Weights of a small transformer language model.
Size: width 256, MLP 832 SwiGLU, 12.8M parameters.
Architecture: rotary positions, untied embeddings.
Training: 258M tokens, 3943 steps.
MLP neurons of a small language model. Each row is named by its layer, matrix (gate and up: input weights; down: output weights) and neuron, and shows model dimensions 80-207. Each number is 200 + 30 x the weight over its row's rms, rounded and kept within 0 to 999. A neuron's up and down rows have the sign that makes its largest values positive.
After each neuron's rows, "fires before" lists the tokens most often just after its 100 highest values on Wikipedia text that the model never trained on; "fires on" lists the tokens most often at its 100 highest values on Wikipedia text that the model never trained on.

L10.gate119,178,243,201,228,222,214,230,181,200,174,208,235,147,191,200,222,248,216,185,192,187,239,204,216,241,208,172,160,153,253,199,227,198,207,202,198,192,197,215,237,270,183,241,233,226,234,203,210,183,232,178,166,194,189,213,184,231,224,149,255,131,181,130,183,169,177,228,215,194,192,209,201,158,197,206,186,201,198,170,176,202,225,193,200,172,224,206,213,130,246,230,232,202,230,177,154,236,155,189,246,201,222,136,268,267,193,175,220,223,200,198,190,208,149,260,151,232,222,139,199,250,238,200,219,199,224,211,209
L10.up119,227,168,167,185,183,225,193,241,215,183,175,157,280,183,214,202,224,237,236,198,196,170,174,236,221,203,218,196,187,202,164,240,147,220,158,221,243,118,158,220,164,218,222,162,194,122,222,202,249,181,157,167,225,206,229,188,163,212,197,151,278,235,192,180,211,146,163,179,183,188,165,201,267,199,225,193,173,184,231,160,181,195,206,223,147,175,208,185,217,221,257,217,237,202,204,214,166,223,253,268,233,221,171,192,156,277,132,230,244,179,210,220,224,144,227,182,146,176,155,169,207,163,167,223,218,202,218,200
L10.down119,287,236,201,196,235,206,159,136,142,216,209,196,170,218,189,237,236,221,181,228,215,250,199,177,199,162,225,177,183,194,219,238,227,158,201,173,160,208,169,236,204,172,157,232,222,219,192,264,201,204,205,169,152,175,209,193,191,172,196,240,238,227,217,223,207,141,219,223,189,190,172,183,228,218,241,193,262,176,163,234,209,219,174,228,230,154,220,187,169,244,191,210,250,186,250,160,222,115,260,184,190,220,174,231,185,251,147,218,196,225,176,231,136,196,180,191,225,191,199,199,178,216,200,175,189,255,191,248
fires before: "s", "ed", "iv", "ive", "p"
fires on: "s", "ce", "les", " consider"

L6.gate696,221,216,236,181,194,184,194,189,225,219,205,265,180,156,190,236,194,170,229,204,172,204,229,184,188,200,200,190,239,155,250,212,221,206,239,217,169,231,196,185,192,234,191,149,252,233,151,183,184,208,152,158,225,157,228,188,152,159,186,195,137,153,262,163,193,192,176,227,170,204,234,202,205,243,186,204,211,223,222,187,201,215,162,187,230,210,192,233,266,226,236,151,231,212,205,205,138,151,257,190,205,182,194,249,191,188,149,200,268,182,235,203,249,226,193,184,214,177,227,178,209,245,200,195,226,214,162,180
L6.up696,208,197,200,177,196,194,184,222,192,175,194,249,193,152,188,208,188,196,178,167,171,192,226,195,214,216,233,182,199,193,216,219,206,163,200,218,140,187,204,181,202,200,217,162,210,249,163,194,220,216,186,178,238,165,181,216,164,229,152,197,123,129,254,204,199,238,171,197,170,172,243,150,243,212,172,245,187,165,250,244,212,216,201,182,237,208,180,290,239,239,233,167,183,232,218,192,186,155,260,180,246,176,233,232,199,219,164,190,223,190,215,209,217,223,201,215,210,208,243,167,211,203,152,199,257,212,158,211
L6.down696,199,219,245,182,217,218,186,243,214,222,208,220,165,175,193,199,210,168,221,155,196,213,194,216,191,190,225,224,203,189,205,235,211,178,217,200,155,186,224,187,190,201,159,180,223,236,179,212,201,170,155,155,244,181,198,225,176,213,203,210,139,135,209,200,168,197,205,182,201,184,234,185,252,209,205,216,227,196,213,219,234,210,193,215,202,198,180,277,225,237,221,191,198,212,203,218,165,159,471,203,218,194,232,237,220,181,185,200,205,180,232,193,191,213,199,194,157,224,211,182,187,223,209,210,239,183,180,178
fires before: "==", "The", "In", "A", "B"
fires on: "\n"

L6.gate730,203,133,190,206,173,204,217,185,216,178,203,181,196,258,233,158,233,238,238,180,242,209,233,218,220,204,204,182,191,232,205,184,201,218,183,215,151,218,190,194,171,234,179,221,170,214,189,223,226,189,138,191,269,235,206,155,135,179,181,254,189,217,217,167,172,199,202,184,173,223,225,211,203,156,186,198,208,167,199,220,158,184,155,207,241,154,176,212,174,183,221,189,218,163,175,172,191,210,208,210,202,222,172,182,247,223,183,232,254,206,183,166,252,157,187,158,189,223,228,194,226,253,258,249,185,204,210,225
L6.up730,195,189,218,202,199,164,134,209,247,194,201,225,151,181,150,172,198,277,164,199,180,217,187,241,208,197,196,180,183,211,202,248,261,176,206,206,183,150,199,161,186,216,216,196,200,227,167,185,215,176,145,184,210,212,174,252,162,200,221,215,173,203,199,213,201,248,215,185,211,142,210,137,248,213,139,235,208,203,182,186,190,198,210,236,230,179,177,191,164,179,228,195,201,218,254,147,208,165,240,195,187,267,168,172,203,169,220,213,171,174,207,246,234,235,240,183,217,214,204,186,223,254,165,186,239,206,225,197
L6.down730,204,160,201,234,229,183,199,151,215,232,229,201,162,190,163,223,139,208,165,238,198,249,204,213,215,207,230,215,200,218,159,181,207,188,232,209,178,178,204,200,179,182,203,152,186,220,150,163,195,180,144,195,222,217,165,190,189,213,186,167,209,177,235,296,200,184,180,198,191,172,178,183,137,206,239,182,244,182,227,206,218,199,206,144,183,252,205,197,168,162,221,242,173,244,183,223,178,160,345,232,199,227,206,187,215,162,214,194,209,189,171,191,191,157,152,192,186,216,212,227,172,223,237,169,214,190,184,214
fires before: "==", "The", "In", "A"
fires on: "\n"

L10.gate786,220,150,163,220,184,188,216,217,205,206,241,206,168,219,208,164,216,167,207,213,181,187,219,197,205,208,235,196,192,218,209,243,192,228,187,199,175,177,179,230,164,212,217,192,245,240,205,314,248,159,180,196,225,174,131,215,131,225,168,167,249,241,229,208,198,212,197,206,162,202,227,175,234,154,202,215,227,211,207,193,228,210,198,224,219,141,222,220,197,235,206,174,198,222,123,173,200,195,193,167,197,179,211,210,128,212,179,206,163,224,202,196,191,195,197,259,173,173,168,177,212,205,197,152,215,200,205,272
L10.up786,165,144,197,178,194,206,200,241,209,179,219,203,199,193,199,182,195,150,235,144,211,143,200,198,223,191,174,204,232,159,261,159,289,198,209,180,190,234,202,221,205,196,277,203,185,195,200,165,210,185,195,201,184,271,207,187,224,186,186,201,190,213,205,218,254,189,212,192,231,225,214,209,163,188,241,234,189,194,167,207,111,227,252,193,195,204,272,182,246,167,201,220,191,199,233,215,171,233,198,184,199,187,197,194,179,229,180,189,189,211,206,187,158,176,206,233,261,214,193,243,179,218,230,216,206,246,226,217
L10.down786,168,262,164,198,245,154,172,183,158,184,272,199,192,172,166,205,194,211,226,186,208,215,242,161,234,229,198,195,190,244,237,190,212,252,190,235,154,179,195,215,218,241,207,172,204,192,240,163,176,175,152,161,187,244,191,227,212,169,229,182,262,199,270,229,247,153,169,187,164,215,215,233,261,218,174,226,144,172,245,182,178,178,235,265,211,193,256,211,236,196,236,241,178,210,173,208,222,203,215,173,141,200,198,193,242,237,210,217,196,176,178,153,218,198,216,244,165,211,195,184,221,233,199,157,195,161,200,233
fires before: " by", " in", " on", " for"
fires on: "ed", "tten", " built", " held", "ted"

L7.gate328,204,197,223,205,214,158,164,169,213,208,209,248,203,211,188,175,187,228,196,212,220,199,229,92,243,150,206,223,255,193,181,195,206,253,237,211,162,206,165,180,141,169,189,217,204,240,214,232,205,217,189,190,203,206,213,175,194,213,186,263,172,193,203,213,206,210,179,187,226,246,248,178,231,233,230,195,179,269,198,200,176,170,162,230,203,289,184,223,246,253,212,191,215,212,226,209,204,182,326,174,226,147,202,200,235,178,225,260,193,261,197,221,223,247,239,204,227,165,201,149,168,208,188,124,206,232,151,158
L7.up328,216,195,193,154,195,169,198,215,174,213,237,191,122,184,209,193,151,264,151,174,158,168,207,171,212,245,188,205,235,167,168,241,202,178,219,240,132,188,204,180,241,190,194,196,188,199,211,249,208,183,251,149,139,196,312,191,191,236,170,207,123,189,202,175,163,193,212,211,250,206,248,176,196,196,196,169,180,217,210,220,184,197,161,156,215,211,241,213,239,149,172,177,196,202,223,199,201,229,297,168,190,159,226,189,216,147,234,216,223,220,215,219,183,234,164,202,174,159,227,128,195,180,179,209,179,178,209,208
L7.down328,180,221,261,168,185,199,222,214,248,220,232,201,220,188,205,181,219,159,194,209,152,191,165,216,231,159,193,233,195,176,244,258,231,207,170,183,135,181,232,203,203,230,204,218,185,179,176,235,166,198,155,165,197,210,200,221,180,188,228,200,148,153,206,216,205,207,201,190,195,217,211,151,249,175,191,207,180,182,173,201,209,213,159,170,252,247,212,182,238,226,197,156,217,197,225,199,183,127,421,213,205,223,194,226,222,203,182,154,239,148,211,214,199,180,199,193,181,220,207,187,216,236,178,193,181,255,204,207
fires before: "==", "In", "The", "A", "P", "On"
fires on: "\n"

L11.gate441,207,166,196,206,182,196,207,278,253,243,171,170,177,195,266,239,170,208,259,207,207,189,203,185,208,245,182,227,217,188,257,168,204,162,223,212,256,229,212,162,227,186,226,179,183,213,205,163,190,175,244,213,219,189,158,185,198,163,203,168,162,210,151,202,179,158,178,234,214,192,232,199,195,173,123,190,249,202,208,193,195,199,128,231,178,174,220,208,186,178,184,169,215,226,153,177,198,166,233,188,221,224,158,197,167,205,190,176,216,165,169,185,191,200,231,208,141,229,244,173,194,177,176,173,187,202,197,191
L11.up441,176,168,243,174,201,221,243,220,212,200,184,120,185,180,192,193,147,213,208,153,222,212,140,187,222,203,230,226,197,219,272,187,155,215,227,191,248,210,189,193,170,207,165,211,186,229,211,174,188,224,216,232,182,242,161,239,207,194,252,167,231,150,192,202,220,194,174,180,248,179,226,166,211,167,199,238,193,182,240,205,181,178,224,161,172,261,171,262,145,195,229,164,121,211,240,217,173,207,232,149,285,246,219,201,200,198,224,235,229,191,165,198,205,228,165,159,149,187,207,183,224,203,194,192,186,156,184,178
L11.down441,225,186,199,202,184,147,160,258,262,235,210,207,183,222,181,177,179,269,288,223,175,213,197,175,197,192,223,187,260,172,184,196,193,232,213,152,201,217,206,203,231,208,216,229,200,212,249,187,221,162,198,181,203,181,179,203,126,251,187,219,214,239,193,260,196,261,254,159,221,223,181,245,178,258,226,213,217,215,207,217,246,211,172,171,169,175,158,168,239,229,214,160,197,180,193,189,156,201,209,192,250,189,205,187,228,211,239,204,194,174,178,218,211,199,178,277,189,213,215,188,166,192,210,134,228,145,193,202
fires before: "s", "al", "ch", "an", "d", "n"
fires on: "ur", "fin", "in", "en", " can"

L11.gate102,216,232,155,164,158,190,264,189,216,228,186,228,181,207,230,215,177,238,224,239,225,183,235,157,228,217,154,211,167,254,130,220,274,181,250,182,244,194,259,244,235,126,205,225,180,207,214,194,213,127,106,228,203,189,185,186,207,192,195,199,187,188,209,231,188,211,213,209,234,186,212,269,156,205,190,158,175,126,224,172,193,247,172,188,214,187,238,156,253,226,127,200,192,209,173,161,251,201,228,213,202,219,225,188,201,146,129,182,193,198,203,198,229,181,218,206,230,146,188,203,182,194,209,195,164,161,210,154
L11.up102,168,203,184,222,237,180,244,156,179,188,239,156,181,198,215,156,186,211,195,240,228,183,204,154,222,224,144,233,245,250,193,208,206,178,183,245,263,175,158,201,223,235,181,219,205,184,163,183,247,223,174,201,168,225,196,204,157,188,169,216,200,215,187,186,250,173,183,185,159,219,162,187,196,195,159,186,189,125,203,214,196,190,201,171,204,197,195,236,236,224,179,213,193,198,203,209,249,213,221,172,155,208,238,220,214,172,180,215,190,178,250,231,216,189,204,235,182,194,235,191,209,226,232,203,221,232,220,106
L11.down102,153,217,187,186,188,235,187,171,139,209,179,222,228,187,203,211,246,183,231,209,210,197,193,205,224,169,203,171,223,212,225,165,203,218,153,186,194,262,177,233,203,178,190,169,249,169,213,192,210,177,187,223,199,231,203,194,239,148,204,218,155,258,193,236,171,199,134,158,212,118,208,209,205,240,199,190,178,247,167,167,247,227,224,225,274,228,218,155,156,185,196,216,194,200,166,258,258,200,219,202,245,173,229,243,184,224,185,171,221,185,224,172,195,206,248,201,216,187,230,238,176,130,215,205,229,197,171,173
fires before: " on", " in", " to", "s", "mon", "ve"
fires on: " Lo", "ent", " released", "ed"

L7.gate460,211,131,240,229,158,150,177,195,203,150,190,181,193,228,148,195,206,174,281,196,189,241,193,185,178,190,182,228,203,247,168,180,248,191,177,221,175,232,183,185,165,181,185,172,161,222,209,233,182,225,263,257,159,195,202,147,206,215,229,183,152,224,186,193,184,221,145,186,134,221,170,228,219,190,196,201,211,141,235,186,157,204,182,140,183,182,201,192,205,247,201,200,239,229,195,208,220,221,210,189,202,178,204,237,229,162,235,223,243,172,249,175,194,190,188,160,234,183,130,257,208,245,174,162,177,189,156,237
L7.up460,134,203,192,157,185,180,218,171,225,237,213,212,182,239,198,150,207,255,154,167,229,178,187,182,197,188,245,238,180,219,155,154,223,193,167,193,212,159,205,254,189,163,203,143,165,191,222,240,204,197,231,191,160,189,129,179,226,182,217,175,194,211,193,176,221,192,204,198,217,179,220,126,221,164,190,156,257,217,191,169,211,191,190,181,186,183,226,206,168,240,162,235,207,205,178,180,240,186,143,223,218,238,134,213,246,226,183,187,247,257,149,184,190,189,186,173,251,206,199,231,177,194,220,244,167,199,190,200
L7.down460,212,163,195,199,206,182,214,152,208,211,169,215,213,177,211,169,154,177,215,259,234,216,226,214,175,233,226,213,212,256,216,150,198,188,175,209,195,242,172,181,211,220,215,214,184,192,202,203,139,177,213,180,185,242,235,250,164,213,251,195,164,206,244,221,195,164,158,159,168,215,254,205,182,172,186,233,229,136,181,245,180,168,227,228,230,234,160,142,214,191,185,148,174,214,175,139,181,234,249,154,216,248,153,191,204,222,212,174,199,170,256,198,249,191,188,187,206,141,221,144,200,181,201,160,177,166,198,151
fires before: "n", "unt", "ry", "ition"
fires on: "er", "co", "d", "ist", " a", "t"

L10.gate208,211,171,149,190,162,240,248,165,231,189,245,218,218,210,165,225,226,201,199,192,205,155,185,168,219,226,219,192,235,256,174,175,196,212,187,209,243,147,170,234,219,217,203,214,221,191,263,230,196,239,235,156,218,203,208,236,193,220,162,183,238,198,187,138,219,277,198,294,204,221,242,189,212,146,155,202,196,214,220,203,194,187,259,251,210,176,193,181,229,202,141,230,217,231,174,203,201,229,238,136,206,203,202,253,167,188,227,212,164,211,148,235,252,199,229,196,192,212,166,229,154,255,199,196,182,195,251,158
L10.up208,153,173,157,239,181,159,233,221,213,227,188,181,161,216,206,249,156,181,151,179,203,212,237,207,177,200,189,245,245,242,245,218,256,182,178,189,219,223,204,216,183,224,258,184,214,193,195,184,276,213,188,175,181,190,177,186,168,226,202,203,189,213,263,211,230,180,200,220,176,260,173,224,198,213,168,233,272,189,177,220,151,209,188,177,206,197,212,232,193,181,259,208,199,199,190,224,159,151,183,174,186,228,206,177,221,176,217,198,190,207,245,218,194,133,216,191,227,209,229,171,166,199,188,205,232,188,229,228
L10.down208,220,168,167,187,191,182,214,135,183,242,199,230,193,184,250,177,165,256,177,200,234,181,197,183,224,190,181,182,230,162,195,212,217,115,189,206,172,246,213,233,253,234,251,205,198,200,201,205,220,187,221,156,230,230,180,265,236,182,228,198,169,167,162,180,216,236,235,191,215,181,250,228,186,184,229,148,234,172,155,150,210,172,193,167,197,270,159,189,219,223,241,175,179,143,184,164,199,199,243,201,216,172,231,187,206,204,187,183,249,165,230,164,198,221,228,200,183,192,186,204,208,197,209,189,238,218,154,118
fires before: " by", " in", " to", " for"
fires on: "ed", " used", " made", "ted"

L9.gate445,159,135,185,216,182,209,217,206,200,229,192,214,158,208,202,199,199,190,169,200,238,257,246,155,238,185,214,217,182,229,253,208,170,144,253,198,189,239,197,240,182,231,248,195,213,136,217,188,157,220,220,151,251,215,160,209,200,157,152,216,190,217,162,207,190,203,191,203,183,157,242,194,196,212,208,183,182,189,204,213,179,233,187,256,179,149,221,169,197,137,219,188,151,271,202,182,157,221,175,181,200,131,208,207,179,220,184,164,165,176,191,204,156,166,176,205,238,206,224,206,167,183,250,222,199,172,223,252
L9.up445,181,212,198,194,221,169,246,153,149,252,222,184,118,212,221,227,156,187,223,217,217,167,216,231,141,241,199,239,216,222,183,181,206,261,205,231,144,202,156,249,249,170,156,204,235,216,229,227,183,206,207,174,177,241,198,227,197,200,190,172,245,235,202,193,240,157,166,229,188,191,180,189,230,132,200,207,206,208,168,213,171,225,231,250,230,186,207,188,177,218,195,197,203,182,185,183,194,142,133,171,218,163,250,226,223,189,280,155,273,207,180,240,214,174,176,258,239,181,217,226,195,191,174,181,201,228,178,207
L9.down445,202,202,193,171,179,226,190,167,202,204,202,217,199,234,230,195,207,195,202,240,225,188,199,170,196,224,201,147,173,192,205,174,191,244,200,265,200,186,137,285,225,215,203,193,182,149,254,216,208,191,219,199,194,192,251,199,191,209,237,219,230,185,183,172,219,220,216,207,165,210,196,210,197,238,205,242,201,135,211,184,184,197,171,192,191,164,163,198,235,163,220,181,248,149,225,181,179,228,144,140,206,175,262,219,223,247,241,184,211,190,159,167,176,269,224,208,179,182,218,241,237,218,226,149,168,157,136,203
fires before: " to", " by", " in", "ly", " on", " with"
fires on: "ed", "ive", " based", "ated", "ing"

L9.gate713,175,221,190,212,245,205,239,180,218,152,196,185,180,187,242,209,172,242,219,203,244,177,156,185,184,153,229,209,158,206,182,202,211,181,193,242,213,196,187,223,186,238,202,205,210,195,267,248,185,215,198,184,199,195,175,247,141,247,153,181,239,204,190,178,181,163,164,194,187,223,222,191,196,171,173,181,194,119,192,169,201,246,208,248,190,136,194,194,216,147,176,184,269,160,179,220,166,247,202,192,161,207,217,237,194,188,182,188,181,201,207,156,189,150,260,222,179,204,198,186,217,166,203,114,174,210,236,199
L9.up713,162,180,171,206,220,249,167,244,146,185,228,176,194,186,162,236,198,178,196,190,187,214,219,173,162,236,195,178,244,225,186,191,196,181,167,220,180,165,210,279,235,228,242,191,217,248,170,207,245,174,166,139,244,229,205,202,253,217,181,239,193,239,238,149,201,233,232,201,184,186,224,172,162,266,189,205,190,206,177,175,170,212,174,165,196,166,230,186,242,214,229,232,231,212,246,136,233,139,200,184,190,211,189,217,216,230,225,188,175,179,168,204,185,221,191,179,241,198,210,243,233,203,249,228,217,226,258,201
L9.down713,216,212,151,211,194,158,183,133,172,226,263,224,192,231,201,181,181,210,198,174,193,128,211,135,197,223,196,185,210,175,209,207,214,223,189,133,171,190,203,234,186,260,239,205,215,162,204,251,167,205,198,183,136,227,238,208,161,177,208,198,213,154,227,173,192,234,179,221,215,205,249,228,218,233,272,219,196,178,170,168,219,172,204,200,219,165,192,188,198,141,230,214,202,170,134,242,236,235,186,144,214,165,217,171,249,195,188,237,223,208,231,189,227,192,266,218,160,248,178,233,183,162,200,170,131,184,216,185
fires before: " in", " by", " as", " to", " on"
fires on: "ed", " released", " used", "d", " known", " published"

L10.gate710,227,203,197,216,193,240,230,228,163,164,225,209,311,224,162,209,178,167,191,200,196,230,187,187,192,220,193,199,197,230,217,223,180,205,225,267,264,203,189,180,263,140,222,240,191,252,202,174,196,189,247,157,229,220,175,180,231,184,131,172,202,192,188,216,173,233,154,257,168,177,188,197,191,187,203,232,180,224,203,209,174,174,177,193,206,211,205,251,200,213,196,219,211,165,222,207,176,193,231,172,205,216,225,189,129,159,216,195,142,180,221,206,213,213,263,149,171,166,161,180,174,242,174,187,229,182,224,221
L10.up710,201,211,177,263,214,192,158,180,174,201,163,181,223,184,192,161,165,212,237,177,216,171,232,194,220,169,223,189,164,188,196,214,178,167,222,217,179,215,203,199,232,207,206,254,207,204,228,193,266,185,238,169,246,168,253,249,229,178,170,153,225,203,208,178,222,218,264,249,215,188,185,164,174,227,255,246,143,211,197,223,188,227,207,212,209,193,199,207,247,219,185,161,216,188,159,204,149,243,238,171,146,134,221,222,238,202,233,188,211,170,156,154,204,202,217,165,214,209,213,197,190,241,235,215,193,155,182,182
L10.down710,199,164,201,198,156,203,198,207,193,148,200,226,230,187,158,191,174,180,203,144,226,185,169,188,192,184,180,208,147,217,274,197,179,204,196,219,147,214,187,195,201,221,180,221,226,253,176,178,206,212,281,175,202,164,198,226,201,229,210,160,203,175,226,169,206,283,192,210,157,210,201,171,184,196,197,190,171,220,191,154,199,237,185,306,200,233,200,263,255,175,214,239,216,220,253,179,210,184,165,239,180,246,228,157,207,210,231,241,192,253,234,226,203,216,244,185,188,153,185,174,234,224,217,159,231,197,163,243
fires before: "S", ".", "p", "K", "n", "r"
fires on: " U", ".", "U", " over", "ur"

L11.gate449,207,194,223,226,187,214,197,223,145,192,212,188,212,195,166,171,193,191,185,171,184,222,179,215,248,204,225,177,217,227,228,218,164,194,219,226,233,265,173,140,217,169,162,190,229,228,221,220,215,190,188,224,182,182,211,220,221,177,173,183,187,207,199,216,144,181,202,162,180,233,245,182,224,231,148,242,162,249,166,234,225,203,191,230,180,253,224,259,132,241,206,204,180,213,177,217,198,211,216,141,152,232,170,179,219,222,180,221,197,196,186,200,222,208,263,185,221,205,175,229,193,206,224,226,213,209,220,210
L11.up449,188,221,216,211,213,183,201,232,201,164,209,230,216,243,169,221,249,224,218,176,237,174,166,188,125,213,217,202,224,158,223,254,136,203,157,195,180,164,180,224,194,184,207,182,188,195,182,234,202,194,230,202,163,206,137,231,203,274,184,139,163,148,200,196,207,227,183,163,193,241,205,158,177,264,212,182,221,235,159,212,187,162,186,189,274,237,181,230,223,193,193,211,195,225,187,204,253,185,160,194,170,188,179,221,194,225,190,233,190,212,267,240,198,188,202,192,206,202,143,216,199,214,211,197,257,195,234,197
L11.down449,139,219,229,207,192,197,201,185,185,226,220,184,231,138,231,216,183,182,212,153,201,212,189,244,248,206,212,240,186,176,220,222,182,171,229,178,151,232,176,162,242,178,177,216,218,229,198,149,224,178,184,168,194,190,198,192,147,209,229,244,189,208,212,212,184,231,179,152,228,202,191,192,216,222,189,232,129,207,167,193,231,187,200,249,164,160,216,206,181,195,218,203,139,240,209,191,274,182,141,177,160,205,185,167,248,198,157,191,211,210,217,127,183,197,223,186,245,176,181,212,213,221,142,227,244,205,262,241
fires before: "S", " States", "K", "."
fires on: " U", ".", " United", "U", " P"

L2.gate558,185,202,213,287,220,184,190,214,188,197,192,176,185,184,254,158,185,186,201,209,182,209,247,195,238,203,174,185,194,208,208,196,223,228,190,236,179,186,193,212,196,197,182,206,247,213,236,184,172,225,218,187,225,222,231,203,227,165,211,138,161,182,205,185,167,157,195,146,200,150,226,181,243,195,168,131,273,151,173,197,163,215,196,204,265,174,188,192,216,246,223,190,159,196,189,208,200,215,231,214,224,197,194,148,208,171,157,221,273,183,166,272,198,173,221,217,222,196,199,226,210,239,184,148,182,146,169,188
L2.up558,154,243,195,246,217,160,206,184,152,179,194,185,197,187,264,214,170,194,235,229,196,227,256,177,234,188,167,174,197,192,224,152,167,262,205,221,144,195,239,159,194,180,132,209,208,168,218,240,182,206,236,186,232,171,234,173,255,153,204,171,212,187,226,201,223,154,196,217,242,223,242,257,228,193,217,154,201,143,199,204,218,190,214,155,226,222,175,195,213,181,159,224,202,226,201,243,219,235,247,184,237,178,213,180,168,206,178,197,215,202,168,215,211,197,179,214,223,173,250,257,203,230,179,145,198,190,180,194
L2.down558,173,172,199,192,200,239,168,189,252,176,174,200,229,209,208,169,203,134,248,209,229,178,119,201,193,208,151,157,236,161,185,197,200,229,210,226,192,191,199,189,154,198,169,214,211,207,156,239,219,186,182,209,185,168,217,220,221,230,212,163,179,193,217,185,219,158,171,221,199,187,237,210,243,221,208,183,183,174,230,242,271,239,161,241,237,233,237,179,210,207,194,175,159,217,204,211,178,186,263,151,213,140,240,216,201,218,169,155,180,166,191,199,183,168,238,226,186,232,247,210,214,225,224,193,239,207,215,243
fires before: "===", "==", "=", "The"
fires on: "\n"

L2.gate77,154,245,186,189,207,202,208,225,210,126,197,171,213,140,209,216,218,162,184,178,197,186,184,197,175,202,209,230,171,245,242,165,173,216,214,199,171,197,182,198,191,236,205,269,178,205,134,189,166,210,230,204,218,226,242,225,180,195,201,257,131,142,199,145,187,139,241,188,209,245,219,177,216,191,187,224,191,226,204,252,177,233,187,175,220,156,134,200,174,156,256,245,214,191,184,188,184,183,224,219,176,176,231,158,259,224,191,191,243,187,187,194,231,172,216,206,167,199,256,186,231,234,171,180,194,207,226,208
L2.up77,239,196,241,206,198,233,223,184,201,185,201,179,199,200,200,200,255,248,203,249,220,234,203,239,172,200,206,133,230,200,224,177,195,201,211,211,162,271,213,204,202,204,180,177,205,223,176,131,183,235,216,163,225,180,141,235,184,226,184,214,221,233,151,153,176,179,204,203,218,232,181,196,141,211,186,245,186,159,182,211,247,153,165,227,186,161,241,238,217,143,240,214,187,168,165,242,168,230,268,233,233,203,161,210,174,170,196,194,162,248,213,246,169,170,162,196,160,208,178,154,186,243,139,200,212,195,251,268
L2.down77,215,148,214,204,199,161,235,169,205,170,202,224,208,206,207,169,194,179,150,209,236,278,210,187,184,165,221,195,157,176,189,219,166,166,215,182,203,150,195,235,193,185,190,197,164,185,275,250,236,229,176,236,189,227,171,234,198,153,236,223,185,226,172,168,182,263,175,193,186,190,194,178,241,191,180,158,190,200,204,215,167,186,221,206,242,200,213,176,199,250,176,165,213,231,206,185,164,206,288,196,190,191,171,166,291,214,164,156,181,241,223,187,205,221,183,171,208,213,175,187,210,153,198,159,199,191,197,147
fires before: "s"
fires on: "'", "s", "ate"

L10.gate303,203,205,227,193,184,224,235,214,222,229,242,200,200,181,169,247,267,265,243,140,195,207,220,146,179,205,146,218,194,208,248,181,177,226,267,193,227,174,148,210,213,163,243,214,170,214,187,206,192,188,254,219,218,206,204,203,256,172,261,159,181,218,186,183,210,224,181,192,169,210,180,171,220,212,220,238,246,205,209,156,249,223,195,220,192,143,180,169,167,215,163,168,244,152,195,221,230,265,250,130,201,146,233,162,187,161,173,230,211,188,183,247,218,231,198,194,176,210,255,196,229,188,219,226,223,174,215,216
L10.up303,206,202,209,234,160,169,166,203,217,222,205,196,229,158,252,146,187,236,209,201,213,167,190,179,145,194,242,221,179,215,215,188,229,182,203,207,178,199,210,215,230,183,229,217,179,190,222,214,200,203,206,247,196,217,214,257,189,178,229,173,186,153,201,225,195,189,209,191,201,199,185,185,235,196,250,235,122,166,241,178,154,160,194,244,165,142,196,199,148,168,182,167,152,166,182,191,193,182,181,150,211,216,255,223,211,181,188,246,164,203,238,189,237,223,172,170,232,209,225,150,227,210,215,161,220,221,174,232
L10.down303,175,213,220,162,217,200,178,198,250,225,195,166,186,228,234,204,199,197,229,194,203,177,162,140,268,200,184,193,186,176,181,191,171,160,178,224,208,185,189,205,217,165,165,194,203,152,152,240,138,175,199,206,266,246,170,257,271,189,224,211,193,221,191,259,183,193,237,233,120,276,206,131,250,196,240,214,177,257,209,228,189,266,175,196,181,216,226,222,229,221,195,141,188,205,201,237,202,197,222,230,221,198,162,180,218,171,192,210,180,168,174,212,214,240,260,250,251,180,200,213,219,154,207,193,183,172,163,172
fires before: "al", "an", "d", "ation", " be", "ance"
fires on: "fin", " can", "form", "n", "s", "ation"